config.yaml
n_layer: 18
d_model: 256
n_head: 4
n_kv_head: 4
head_dim: 64
d_mlp: 704
vocab_size: 4096
activation: "swiglu"
norm: "rmsnorm"
norm_place: "out"
norm_eps: 1e-05
positions: "rope"
rope_base: 10000.0
rope_fraction: 1.0
qk_norm: true
attn_scale: 0.125
bias: "none"
tie_embeddings: false
parallel_block: false
init: "uniform"
init_std_qkv: 0.0337
init_std_o: 0.00561
init_std_up: 0.0337
init_std_down: 0.00338
optimizer: "muon_variant"
lr: 0.026
beta1: 0.95
weight_decay: 0.02
lr_head: 0.00633
grad_clip: 1.0
warmup_steps: 0
schedule: "cos"
final_lr_fraction: 0.03
batch_tokens: 262144
seq_len: 256
doc_mask: false
train_tokens: 952600000
steps: 3634
dataset: "wikipedia_en"
MLP neurons of a small language model. Each row is named by its layer, matrix (gate and up: input weights) and neuron, and shows model dimensions 16-111. Each number is 128 + 24 x the weight over its row's rms, rounded and kept within 0 to 255. Numbers have three digits each. A neuron's up and down rows have the sign that makes its largest values positive.
A block is one neuron, or neurons of one layer that tend to fire together. After each block is what it responds to, as a language model described it from the Wikipedia text at the highest values.

L4.gate14:144183104125111094119132121133096112127122142119112131144148141129148145096115135112144094170137112116112089121138091132092132108077095152106092076138145130110154120153109128156056125123133113149152121150146158142140118125149166124100108145137153131190100170129166102096138105117131115156
L4.up14:106143126142194145091129131142164103088160121180167153148138141123106089133126167145129129062105130215067125143124160126167127148155113109133135135110128113129147171141123113121124133118144140125130169146157129123122150086133124091146116176148122129124121172118135122111111141068131142137
L4.gate27:118110143146124127104142118133120117153098092096092104147103121109139108128096142121107090111099138127093098150178120129148093146087120170118103129118127112180117120123139096107121118121132126128177132132120141155177125109122116143173128115125121113161179155070131136097111132103147125131
L4.up27:152072165111112141151149161154133112164132131135182137120136134180104183137148163116133096090149126139143120072109148119157081105151171108107078164144165157123140156108122076135141113099144159141109126106128136128146106152138119121154120135127108090123131118118113113127119110123120076129
L4.gate172:087126127110107129116148139159097134109149099079182144094128108155159133108137104126135160142113128124136118148129130128151105118145150162100111094129174115123149123172090132106067111149185131139149106188140132124132170082098128106085096158140087087133111116123113127110130153122147103129
L4.up172:178135144167119119108112151092193131165169155118136174149088155126101097160123135115097155100177149118121142148132122109108073145138100190120114146115083129147113148120139156137109148139118109133146161134090144166115100159122154132135101164139149103126112135137135132160145105125136161100
L4.gate265:126121122084142166168169071125137131162099153134173118118114145111102128104124124152140107125126086136148142176163090106152135134129108158120125142145090160107158129175141123134144125115148106071158138149127120146118150119108115078127127143147115148144137142110083106146139120116164133125
L4.up265:138107112144132165109172161121119140180145170136127131160112156123122101088139121100123108105173147136131130169129124137160158115130094147139126095120097095123122101135151134110164110117148140085145106129135083119101136098137103089138140123130130143130105137136165133138145106144161110117
Word-initial G fragment

L4.gate23:119126094127148149128135122141105170099157165154092129146146141144113109130095122123105111131118170175134132121130086069103122124143115137097099121181151098129092101133138132083111127136104146107123178127120116130163127122122132112150160108136087167102130132085167087116155107143143138091
L4.up23:112102108120127191127139133151176124148167129161093129098167119123138104118154177136142167124131144134177149132127106115098118141118107080111114128135082164123109083149134102132167127126128154149145157146099113079140112114156131124137117139103137150130118164129166109083128125137146144110
L4.gate144:114131114111136130147070068173108123148139131085100142138110157146152127177127131154163158177135122188153134120110079112094148131093151085102117125110111105092135144143137167124174132148094085129104104089111107175125151143121148124133152116146082141138135099122155128130155163115106142112
L4.up144:102131123142148113085142099096129128121122108182132097084133106139125107090095112157175150188112119158141095160144126101116146124136139137136096142102141095109149131101131082118154155092159118162119145122128140138140112140078145140112098130124109141120129161143077177137111169130143114164
L4.gate278:145151155147083154078102076132124144141132097113111122102113113180123147131153109124151134135156116128158153111090124137125130134063130128102151142122134135138154128143136138086081133098142139122155135107151113131136122097142125146148125142125154111112140121116105138104099157086096127067
L4.up278:092122146134103105107134127092165155131131109084109096124103153111130148139127145082126151111101142156129131146129106136140122106107146097141112136135100113103113085105106170148078107109129131125126160104139141107103135112152133128144142120080109131118145126103151141128131134096088139166
L4.gate302:125139142124118125132112102126094154153121131104106158087149105157131110093103112130091125108130140099152135130091126185135161105071157123132109125100131081145120110147093130152158103128090103150107153133096116127125146121127119140116134175138121137104128143137139117071130180141184164104
L4.up302:086133132144150149077119129083146136134131142088127116126116131146130156143106120128144168147153159145122104151157081144104113121115146119098114097151159141133116148157132127114127099112110120154151133093147076135105181113169096125114145132102131172137150177128115141098185094129108124155
Additive linkers and possession

L6.gate403:166138132143098146088134083122144133154143130136089172156110156116127112119099170084124170123124146108151154132156109083120126094107113157109116151164132126153124086093156128141144080119123110165126127119124175133105164093113112108081082128153107110117097088112114147141130157137176149130
L6.up403:127115172109123125103189057107143122137156168115083116095130123134152115124134141109141133132146121136115129142129118117112113149067089166125135127128121134167154135111120132117117132117141105111138151137123129162118160095112134147139113127097139144122107083073106135147155144142127111164
Split-off G/b word starts

L4.gate161:080139074170119144167152113161151122101112100145077146143115134108141144140102091123151131142126135117092138143133119119117125170123143115149097118157122124124105097151114134095113160126137120126148116120148097122132163138153111153117122121099126142171140158108153152115133134113100140074
L4.up161:100122105168121117197126095086133117166120172172102120155104108110122136108130120140108134117187103088137132114077134114108105150150108110159121112130163176155105124156113129135112116155151107068102137100127124142131112135143106119114140157072077152132096105132139187137098147148114124158
L4.gate317:135134123149087153147142121141184140130122113101127165119105125111131131132106138182142122100151140121149121142111154142135137103117104129128131140122124118137107135173130097124162142159147174117087130135138125141124116141130169109154109119150085168118122143089159148130103119082089163081
L4.up317:079144126100124141095152086189159103169137139121068143078132158173069143134124113131144114100131147110144166114131115161126119113115146183111126141103138129124143145112099171140172111118109079131133156099151169096155117121169093122129138127100123107127129120132110125140125129116139170123
L4.gate367:130096139174116103114101093145144150122144100140126100137119127126155117112091120160140115117111142106118110128158122093138118151156117165099126133158138120195153133127085134127103140119070139152111133165134089090090108128115123146092095161113114126145154120150092102095131123088157093135
L4.up367:145137136162107127161126094112129122116148170153134116133124152105140123131149123103113113109118127145094156127120068113129145137154163113178097118144107115104102104145125147153085143133152164138118132099101145154136095110126133127124102121155120154089120127125123133139163135121161143155
L4.gate656:135101144095150137139148137156141108118140111116097135144093145119106119099118155116102148110127156088099064163102123135128098128164042123113117153179139161156165109126145162121133143146140125125124154140153121075105136122106141116112122140142119154121126123131150113154125161123136159125
L4.up656:113104121135123119149116091151144110112155097130135120129106133139139094093141108132116127117140147134115098121131126135109105117122112131134126115133159183166158134119149132113110131150146100134159124112132107137131108136076204121145112113113150097122129106130119119134131118117115171117
Past participles and main verbs

L6.gate452:107150094129111119117151160117123105121116110114140155172112148128168173144080093153132089128148172099103135158115121144137101096140115150117145075134122153140119110117101108155150117119126129148095153127131161135101124058179117137132145164118139136127158105136127130103117115133124146120
L6.up452:131126110094149161155139104129173132113171149145069118135117150103150128118128108129070118147129149142091158127102089191125151114107145120119115108143143170135105151167096145116137119137157146102126153133149100102116129120143141162131115095157122123131111117117161147171114124105143153090
Passive past participles

L3.gate6:121125150114110123150130140133108119132111150102166123141155099116121131123106116126077107136137168143110103092175141112134130119126118139125145147168174118154122142122170158151153150120097125111127099111109092169140145112134139096141151110150145146146134108101078116111101119127193140077
L3.up6:161092174119139147153139141156110106124135108113119139115176169127144126114150134097093120160160133109129135100078094125124169131132143175126141162106142138134179137155100105141153161138112149125099072127143165154113145114120149139141109170131126122158099134147133168148152092103134166116
L3.gate33:122119154123126170178117132174171114122115112118135125117153150109103137138092123123127132128138137090103174138130123115131133124157143115158139125166129128167140136120118127142146142150108148066100131163125143143145128128155083127147111188123110136128123107088150109091146141132171110124
L3.up33:113112171119127130160140173137155142141111165130142163120165135129122170116094104149126109112142151099152160141164135130123129151111161104147100141158110154118125149128160121129152147128097114127140114151108148107127088156140088129093156136111093126114116143092128097093158116110175122121
L3.gate90:174155167147166154144157143122140149124134150113110050153160125117138111107139152103130103133098124142142158180101095072151108164113170108130138116115150118126156122162112153092129097120139118156136136125150103110117122162140136117098086159148138148164139149105081107082110090157118105122
L3.up90:137153133150140112119130138105091098078089160146114108087157132135104111103139115092143139114105147167171139134151072108147151121107115104128101097089124155158125116159127109122169153093163146153129122148171130166147133148099114144097128162143129167144114149127127135111100142128098113104
L3.gate178:112105154121181145113148125139091125126136158159184123112120089169139144112141164121180138134150114099165188114163140111097113127107169092152152138125156121105123126141136090127118115085137115147083166135105169116114135104109159175154121131092116091123101126135112094130135124110146095133
L3.up178:091128208164115144124161108065100107145117149111122148116132147114163133121115158083169140121121124087132110107116130125108125145112111114177093118135132160128120108132112126161146151118140145163120161116132074090110154107127159091119099116140132140099115135120118096119094093115148137156
L3.gate191:168145144113098131110081107132083135107115131124110118141108150133160104103103118099062125154133150144163135098146145103112089155137131133152156161128122155122162177107148136135141104110162122111124145147135159115142111097130156122140138125110146141159129154091153156116131103100115136131
L3.up191:125161148137144090136152127125107104157091160098106154161130082124118142114140131101123113094171138156128150089159123100122101151121131129144163158067129145102136125140141143103102120093105128140075165125142136127170132120164085149115145133151115160124110158112119121091131123130148138145
L3.gate201:134173168164117139114091124149071103175098156120114130123122162143086150086089092116140125106127118108121135104100211090101149144133139161146112150143096144164152123117114142126129159122121136169115121104149102122146140173092099120146118094138134176123159109127116126126138107097122159152
L3.up201:148108168117189169144124128133125119114160109137125126109129141125137143132107083156155082133177077159131089119143132100135184129107123095135135108153141153122109144139139136131138118070117134122102138079137141139117129122178155100152144113172157081077126094091138164129120098114153169153
L3.gate270:104150153125118123138103136177130110182135145105152114133137134156167135168179105108113127126124110109086144121115103119122162141136136145099130111123132135161102146140129138084059068133137136159120167133137112133135129148106143071184165161116095105109127116098130108150103131119149136143
L3.up270:104103121113100117133141113123155128127118133145130131129139095125166158131164159114093120113137105156087139097163169136099125156129076107122156151088146150126140137147126162145099104121115117149098082116115117097140178137072114113150104193103098152120127111065119131160115113150127137151
L3.gate372:111131139169120074146140151156095094159099164122132139149119126142128128110132131133100134141162102105142109142140135125116103132103139137076137172141130105113136144135099128096124099103177128110065150129130106104137145082164108086148178106090149111144136151087104129124075095089113136142
L3.up372:171155114122138120170117134094103155090099151073125138088116148076135120095129098162120162144137104158153108119095168108110153173147129162122125173116119111120103140113129176153123132114162141159131155144152133115129102144150079145129176078103133101160125117092110119117106124113144098174
L3.gate475:150129201121096128132123117115139158121117145133109157147113136111126080076125136140107153112145155119151146112141154141102099138119114129134121108144149114159139130108091130095115139161142153101136121109126164182110168164114173082113100170156082088129120105156159135116099129114123139100
L3.up475:124137163111142134114123113124121150089081100101122111131088155145096107148144155059123133161117176104108159072119150139102103147129150145141107133113137095127123116113062128080139127102128131160166102146121141172138194127153129104113125137158158108172130113127104101170128130148127157110
L3.gate480:107130137105128131138123155130130112113155123161136108119101110139109139154121123115157140130135134184116109130114104115116103110095119102133110139074110122088160120145087103103127090122205085074140131143162162156161135105104130093098125169135133155167085165075156120105163131135170144160
L3.up480:168125156152147149131138134110111120137113130128105124161076121109113136136093104112130117143118132148145070155136123068138117098121081108134141149113135124085146128127133134132161144124164123105145130132128136166128159094088123158099088116119099100120106168102128127132139127093146147152
L3.gate548:098127125145135174155147095118141093141134078127107083140105074159114128093085141135160092108143151099125113131095166111124170121123116117165113133128169146105141119129160146170151146115151157129160150143125143114110116117097130137113173133115128114135157164110111073149135104095104178108
L3.up548:096107080148095130111109129116088076101107115136124087109117127155130106143147159102142144132098137112109119120145130094159142134130096147161137119126091147135127122135133097137157123135114122159127170132140135126099168177132096088139157157055096137148117168096093126154172173140122137125
L3.gate570:076101151140125160153143142160131131130111123116155136133099123151118173070133168126097122162116140118141164146169155122094102112100127106139101113132099127099160097147152077135127119093167113103094133125127127152119129129117121122133144145100106137160149139130130092126118134172180095124
L3.up570:122142104158118155121153169148154116166112162097119100106100133108113138124111152139116125122128141148144164099158135146152120130158110139125177110136131119131106119151074132155161146147090114169114118128114110131114158095130169163108123127126102138122116142106148110081163122146135121110
L3.gate594:122116143146096135153124107110133130134114079118122109131075142129124121109100070098113138140150108123087144140147104099138128127150143128155093182124112141109148123140111046098132124139115137168114156157121134108149140078125142113102168126120158103150151149091124105127084095112156153147
L3.up594:153100134096109164078141111130156125129131128137104107146089157141143184158080146131125133135148110154154141111107120096128125123122128136131110120137121117102123164107160124132138126131106106151135123129117082081154135108137113153081107131098144087131095146129128140089128117100174137117
L3.gate617:119171159199165169133139155086114106099180155084130153112115101132130127123108121081173137143101121090148160154168131119108089144138133130123160125121164133100092126111117141140126154150122139165134123101111102143155162091136100117114118148121170117115147132121152157140133166102109134103
L3.up617:128124114101159086124125146114119121123111109104133165110126195157139117117179099125143147108141143115146120113179094050126093130197129162133090134151123159175104103104129132143116118075146136131134107143105124101123138137124129154155140140132153124169164108129125130126127149170130169126
L3.gate635:174153163096122142150129159128097116140148117120111177131152122144167109091106136128157102102124126107154141095162136099118101111119140115165128137172125139111142164149081081187131121089149120101097114063108134124128125118129131093119143131106128156120129120140114130105121104123141128141
L3.up635:135130156122146167146168130137096132121143166103141127124147136171159129082102106136146118124164119105142142051202144124131160112154173133153136158172132130110099161159112104140145098081128140110098168133103157134163134140122152147142137111102137154119106118094103097120104139131113136148
L3.gate658:117122107106137114154108125122141132159138087128126130145114135155116107119111148063096105136148117151137094147124166150118146146161148154126133115129057118103127136155107156100125148136143136144142157141147102116156156115126150129135138121126093168215109106171124146091149162120098152123
L3.up658:131150147131136123085132092128109064116133094106127135157133096150142099091117143110107114139126135113130127108137086143092121099121138089129096139124150129083111168152162147149095103120122131100133142120162151070117196133081154118124127187166153160116155149105121142167125093149181126169
Capitalized name-initial tokens

L3.gate92:127107101134167138146104143173108119134141167128104109163143133109128117106130144158137129135156156141145177136113144104139111140095109173164126113120110158150138103112118135126108126134110121127151153119118119142094075116147193102150141110155096135164169116099167157120134156145126154035
L3.up92:160131143114095124070116141096143097135163162116123145104118085081093116140137113118151155140147122126149150144114121110127162128161165135192136159133139130150103102147143099117104125098067115191122177079147100148110121122117163152130124160151131131140135140165151113141143133158097166109
L3.gate163:109109110131162149134101163110134144124123114149162122110147149085117169116122088107150178174113146144164152149121148127101154121132088133111144152114141104141168134135133136110128139119084174145137132131100134122197135087138093166146101130126153185160114151088092129131117080119163141115
L3.up163:155126137115122113104134094157072136135149153134112147094115095153130129120099131150153133095121122154157134143162117103110084134120125102114119150150129122100096143108156170088153140122151080143128131109126118117119138135133202182114159111144130111116130123130111127101167156106109146167
L3.gate298:122111123155157110155114099096124139125124129130156109117142114141137114137137094170158121148133069089129083130151122149144142124126137148113186126112129082106120140140144142120103175191142186115132129157112091123132121141145129092164098173102136136106133101084156143109130133112125086108
L3.up298:137125142109158105155140165088150168087095128147148077089131135123073114152127154144106138111124125151139135123156135113129100150153106140134136101095110140119053158123102153152150135167146145138113147156132066101124117132143114089145128172133173179142137158124140134128127155122106116129
L3.gate312:181078158115110119127145125125107109107116166103067132088116092081159191087158131093157130138126097136129150115148096158127141129134114116114119152168155142082128130155135145150133122115145142106144109123154102091118111106135110110115087104141183107161111119137163140147158096135152084076
L3.up312:138134118147149129159126149142088097141125126141111140119088105127102095126137126132160175122131167085137133131128126121106132126106088131135141116149115119053098151159112141125123127119102085115128187133115127057113074171198159163134129166143148146142177147136134138142109101094121110156
L3.gate326:099153145112146125112104124130123120144117102164140117124165138131125062142143134142162121123153151159134131130162160161085130150142152132176093143091089137114134099112108140122148108110137160113169113125086094152133116132120120111136125158084135152161121173139087130147089114098130146097
L3.up326:118187151136104134185175099139165099112100112188158203107125087133139087155165145122155143120141159113126093130148161140103140136165150154127136143167077139138125139123123113164131120102159104123120142121112112099104125143148078063120104101079147140129087151095094177088106115121140109122
L3.gate344:171116103152137137131137087147137112156145121128099147156146165183136147128144088073152143120161164092096094175137121163100135139159107158175145167125147157139159120142147141132106145141119158152151125139099097151129146128129125178157134087136123151198143139119114115161119129106131127105
L3.up344:116112107141165129125143149105127060099091152112113174121113154132108104156132177107143124131098134118142107159147169094103132145116148121135107162142106135078157102119127098112143089164129115129131140123147090093105133152139133104108084149116106142127145117085106141133101145123135113125
L3.gate396:133121109093108159116142120110123151146082132088120118133087114096111143157161072113097146128102114113131106127149151147110155116104090109164160127158099158112104119158185131137142111098132182130145129121126158134080116115127165112103119141095096158171070109151152100086091129093086130133
L3.up396:129111129103123104115106091169187104140122107148120137101134171116118112136140117102107131125118129139077104167092168100133145153138086116114154158139129167131112119114138138125134094130151079144097132110141133149120141122158097116109101153105135143159142143114164181117165144132093127143
L3.gate423:160121173119152136089109145107135115108132104093172086134166129107125077161062056112146159106123102095145139090135075145094183139139133127124127131170124151111148118131138162115106146113128119137167088141069106115150140121147096117082117111113120145148096101112144178144164183150121097115
L3.up423:138135139131151134159063105117129160135106111179131105166074136154110152173122091069132187139134128102137146140090085141141150153107134139122173123112128132119162135195132127138108117118133128154167107145109127088126146109144109100117117081129137100162121132089153178149108127083118099127
L3.gate429:129116106135133161106120086121117139179096130116147103119115115114130122107133103138113162165086130142094118154106065088161117104095142139155164175134126155081152093168113167140145155173154142128130150154116134136113134136087171124139097105093142129133122107117161148126143164138107131110
L3.up429:082129089111141092101145108125117119161121138095100144145119109108133117109153174123128150125123170114158157159061133109139109140153176134159146107157078128129125073172124154190128104138106145117179131129150126096103136110076134153128089083167141153147124120114125175121097150117119127137
L3.gate432:107095160174157148138114133160118124183106099089170124158171124105098119118145140127187094183104117149123134152117135090118087101131127117145098103132096087143148135074100118142152141139111110145138159149110115120113100159139144109093157095106117138099106162128164100115159117138139095119
L3.up432:101100100122101128098111119141146100162118122112150129128167125178146149132141183077176116139145145129172117127134093100139126110187174111135106151151106152132115120157133150140137169120165132148145099126123134160118113121077137147159099108126092171157152096125143164171099131144101131089
L3.gate456:121132095081156141154118155158089144124107168101142126146137102104122118069163082123157115102099155099133090128194121112141120137133138133128085106138108146134132129103080089165139143144093079155134141106101126136119129088142173133123148139162153124114102131154105149124087149150154133125
L3.up456:119100141158181119163120113112157117146123116102133162117122108146089122104136107084149078145110128120155111136120123116114151144138113181099096130153135153144147123172142094152130079135099153144142108139120139133161153088102093118105100100144177097139118099150147112121133130110108147107
L3.gate486:119127158123114142120157177133148143132105106122163125111112123124161108137130138159167145153109102123121138108114072125112173107124117095149125119143140140174124105099128124119150126161131131104139123109119115108120134089144116127096088148158108167144162139140107150167127164062147112110
L3.up486:189152128089110115155169108126134103103154109143084155130135111166144148111143087106111143127135121168123129110132116134118129143127141143137137165144132154136131173140080109110147119092114096109122149132147113101078120162118085116143157135124144156144098158117101119138139121133113098106
L3.gate518:098143135144141161120105114133115105160136135113186096102123120122098125129160127155151124152157191107129105174116117151067106105100154108108132119136121121102120104133140085123136148139110121121146100147069149111112133188134146096132141142136104184155142118165103099131111129126117103124
L3.up518:117120134124131111128129075136132118135140136084096135148147094103090129173147108134143113145084128089104135121137157088120136163131112119122148125078143123124141119153117131121120119152152119144167137178132128110137125112138169136109155084179132147141146111137150123105106169120081123144
L3.gate521:115111123135128167137131121124118167131114097154109154133159078051123158136141113104077146137138159152151157109098108139132111153112141116109086141095130124152138114104097116141125109143138118143151136096096129166153133111131134125134129128167107127169137162155127120115116120139078121119
L3.up521:114119086104109164109106085140118061146121117135124086093137111141132110157160083103108102101140150129141146112143118160147136138114136118135067151141119116079157127097167158090141132166155171093125113112117152131144116134161130146143119137089154118167106145144143106144127130185154134107
L3.gate651:135090119149131150101146145101124160087074094151117164105076125082103173109150125091141129108132161117100119119125104114124128121098134147143125156174122134144132090201137118128163103142104108159134100148155101117099112139143152096149106158081131191139129166152157122116156113126137101121
L3.up651:137152116140170114152111145061130124113115126159132147117084097089104142102115107137133134092169146143149111149148137119082121101120156097155116152136134141102119124125096121125122094134128117134153102139115175119138141108158131063106131102101140137091109141112126142099132166110160080073
L3.gate695:106108124126097133140108113138140118098121130117095103130131124149102114171097135087123149121119112129163118165129132127127112118092113103113170125141153156134129132102136124109132104138121183157150121101113140171096138119132104162161093097159116115125163107113114162110091140077105111127
L3.up695:098100134115150139107104144112123143116092135150111079139117098144105158150165124133147138136115116125155153139158138126099109175159071110143115163113151131118136165109141093169147112146104169139131149123108168121138132097148135128154138186138138096148172140117150129128135113141153135132
Inclusion and quantity words

L3.gate100:127117136090091114138128134123157110119109164136099175101147131121121130079125118126094130135170179066149163117107136113129098110058093130137150145073109121138128165155117117162137123138131123160147137120123138145103135120155147142120129096151094108150145158118151104163113131130147131110
L3.up100:182111134130151119136117142109136152148131110090132103126120106110108122142135118135119139172156183155148146110102147136108152144089124107104132106122147128103143121077119136140146125134136139151109122147152094137113154153141095104100125116122089081142107154085148129110189111113145077104
L3.gate104:111139129115162132094156142123153097101129128134077087093100155129079146133089125113118139110112132136141117128144153157132116121098104128172144138153119097098142148160156145154168103115155137111120096137126126112135160097103124134135134114148135147143118111109120108123177098117099138132
L3.up104:168074137136135138167112132162150143117122128157126110132141136129134108114124144078143154132106142104133093156085152130111113149115117155147118135109150168090135149122174165155107127140124136112156138111101128091105117137151118159142082154130117141141116120143124115115133147128167134113
L3.gate142:145101155096118161119141118149102090114091094079150126141139165158104134125178118134155121109112091100141114145122138101135091080127110165114138160123122161110128163119205141155135099124137108136127159098182128102132115131113140146130112103125122161155098116093126113112145128119143137099
L3.up142:138130106114128148101120135145095125103124135127170119117118116182122121125158109174122132135105152127088140130090125154149098148120103154157152142114104136159081163152135138136108116148104110134114105135111148118133094082083142117153097094091157069126110110135163172122142080099132132083
L3.gate155:128135119099118153135173133115103138172088091148140123116113144138077154129157127156112125122138129131085140165142167160146144157120118132171093129131153150169137133133118139102112121110178146137118105172089097095067132146170138119147140093104124141094090145107133071112152124099146107120
L3.up155:184096115098114176157142150140085128104132122117146112164134128090171142096102121097129148123142190138136129096110143127131137110126162114073121126134124121114132091121127125105146145144124134112115160073141114125123164127094145147135131110124116189102156179089164118126129170150135131085
L3.gate207:182155110141147108123058156096150097046142115087109167115115105116130097154133138122072127167149181145116175127111076109139134104130129112130165143109131105157131119096129143114121092121139152129129135144077152089120121101080129149135122106128117119117134071133133179144092150132125122130
L3.up207:124152125112134113136156093097107185085132118129137142106089112082142113130131112155110134128199112141138134131126114122150107144141111120122130144120133097133104148170087135101124189154137135130105149099124103120119137142120155103159114132184146108154139157124146111119126110134105105111
L3.gate212:089128164132105158146102166124132158164123154124084122121102097066128131179159124110114130112110149123126161134140112145142172152132091097158146120150140122124089104140115110119154108148143103163157099164147147094141168113137122109115125149154129149165078147138152113143116111144145110101
L3.up212:125150123123094129130130119130136093132128118097152160132135137148141163149158133155094147081144112151108147135141109154125109113121103120167132095130143128114108067122103084130092140096112128182143164176138154117118172169142122138134075133126107136180140135143140138141152112139122095089
L3.gate244:127112136105162140146149082098160133162116104140145103079133151110134122094091110194145131133136143119106132108153144098152117092140081097129093104076130148126126107127143153103104109113139150111123144118080160113130115122157123120151173131118120136100107099107151134115119106101131130183
L3.up244:136098135092138132131139125144112127154080103120168151175121096092107130136163127165148124159113110102128154084115126167122131143146102097122136150153122131128112094144151136112125068158105113119076155133107160149098152109130120114127116122105093153120110092133133128145122132094132151145
L3.gate292:173142137114147121129114132125131086147121075152101131108082153151125082089114090084090109097146150153123136131102126112112130162111099157125120142136153181108121101144131114155113119122136131140122128149103117148105111117103179161099142123114152124136154141124127153146172089076124130089
L3.up292:133089130089114081093155122147162144114107118121128119098109135120123111118096128128109093130149065162078143156142154186156147137094104085164132119077094186129116127125108123142077153148138125102145159132104160186116152097157138126113132111129145114164139139132125113160139098161117144150
L3.gate339:148127127130130108152126133098173085122131114147100122103094130167138143145139156102098116168159177119128141113166103152136089146112129101123113116118158165136140160137098131069067132144106126154167117098129153116097148127154152123148083085118138162115080115116152133107126138170104124153
L3.up339:160158122085096135100122111091136106126142110137110109141133102163147117173118051130127104097100162115124138121106122184143123130170105165140145157120110105118068137148134126080136134111136100163125137135122123118120084101126130155134121172123144159154148106147172123137102163100125168165
L3.gate405:103109126133140095138145094134138144111111123123087112111114131122158106144130124077153160124078105105088087162137147174120162151146155139138116087161164135127134117142163149121120140150144157106123082140094156112107131172109139123092100126132139148147113116118118128135156133171131124154
L3.up405:126151127059168173112165076135132094091107093107127119133125129139109119146133115122062122113113172126129145141131181103128143166193118108150148155138142146137098147145121161122127122145101145135109133116140106139113138129124161149178127138165125122066117119153078122156185109115170167120
L3.gate422:135097116184149099148146110135128137110100113120139115158115118101145098138115129138140108127120136113163126186121146169159111150133072150122098116149134133123128132111132118157150125143070127120113115140100097147128105068135109130145063109122088130160157154167131159155122129141143118129
L3.up422:098144078164100104169127095093139118124120091162127137111122114120143157105155140122108121133094150124104154148127110111121119120154136125135105123113139168124138142197120106151121106145120136155138142162116113119118116125115119122129130158123147144117162141174120128156109100135106138084
L3.gate508:123104121081149102127104099098169150155124112138156109165122164091119161142136129142109115156142114121115121126155095090161082161065161115134185102144110104120130174096133125111117092124148104083150140113136119107114124133095113140155139161127111151104124157120186177157152122140134168131
L3.up508:139135120092112129159141081124144147151143124115139155186140122160154149168093095078128115113138127123125119142129101150166114135115159084186144116131154141142105120157126128109082134089145127106142139155143132176135135131130119102149158097122103122136121171161130127089142130105130094139
L3.gate563:135131114150162161156131079139113140135182099164144163124187106140112123112125121132124125151183131115144136145157118165143160127132110099100162166138128153115126139124133152166102140098109115148126128122107134099134153114146136170136110086149160146123114168131126108136103145123135193128
L3.up563:114093143080147129148164104095181133156110110117166133123122150099116135104102116108137160130138119086129133161094103181135087115111134112156110124082157128115111163129114108087106144155156125128116144118114149132133119152090119143164131137144125105139099128098160124136102156116109133130
L3.gate573:131094141151103099144125131124099166137131143105160155083089105129150133104089145160098136147105140128136168139145124153083089136164180104095110152159146116142142111111148118127135114102157095132155142126126170143095184152107123127139144104150143150154100090102146123133122181145140147139
L3.up573:125123110121104147104105119141177184158120085078147149134132105121102104118133095098100136130074130115127134110141083099082150141136119172140109151179126106122147155105120157159163144135114120155138070081132087175104130139148095179100114114127141164131120134133162122103123145124087152112
L3.gate645:100116108093145108148114112117161052113123142097092128111162115112179149092116145198115117123102088126164181112145124108166085161124137131124112134158147112192103136157123119102118124171174125142133118121103191128140103114104132154138124111157135113114104111128129111145128137117137120118
L3.up645:137117136135093128173123135095132109155168128181103123107124092116107103141165111138125112147110146121109174147141108133138174129127124138087147113148061143150155138126144175101142131079155123117123072095135097100121160083135092175107143105130122142100110167114122149126151119126137123139
L3.gate693:132119126169158081156164151134141092144136131122124132066162150108139143145127131095119131132150128088142161153139115153126125122154145106114122136133149122126189147141166127165114156122148150165113112125153160132105149087120085129102135092138080089124130158129181130139190156138101115135
L3.up693:143124133124121142129136127118176134113136129175099141125147131152118132114170135146083170129159158127082164079125111154159124101139115152132131122120165119132161109121139156098111142096108075119127134139157134154116098075124094139120148104152105125109151097129115111101067104158120142153
Main clause action verbs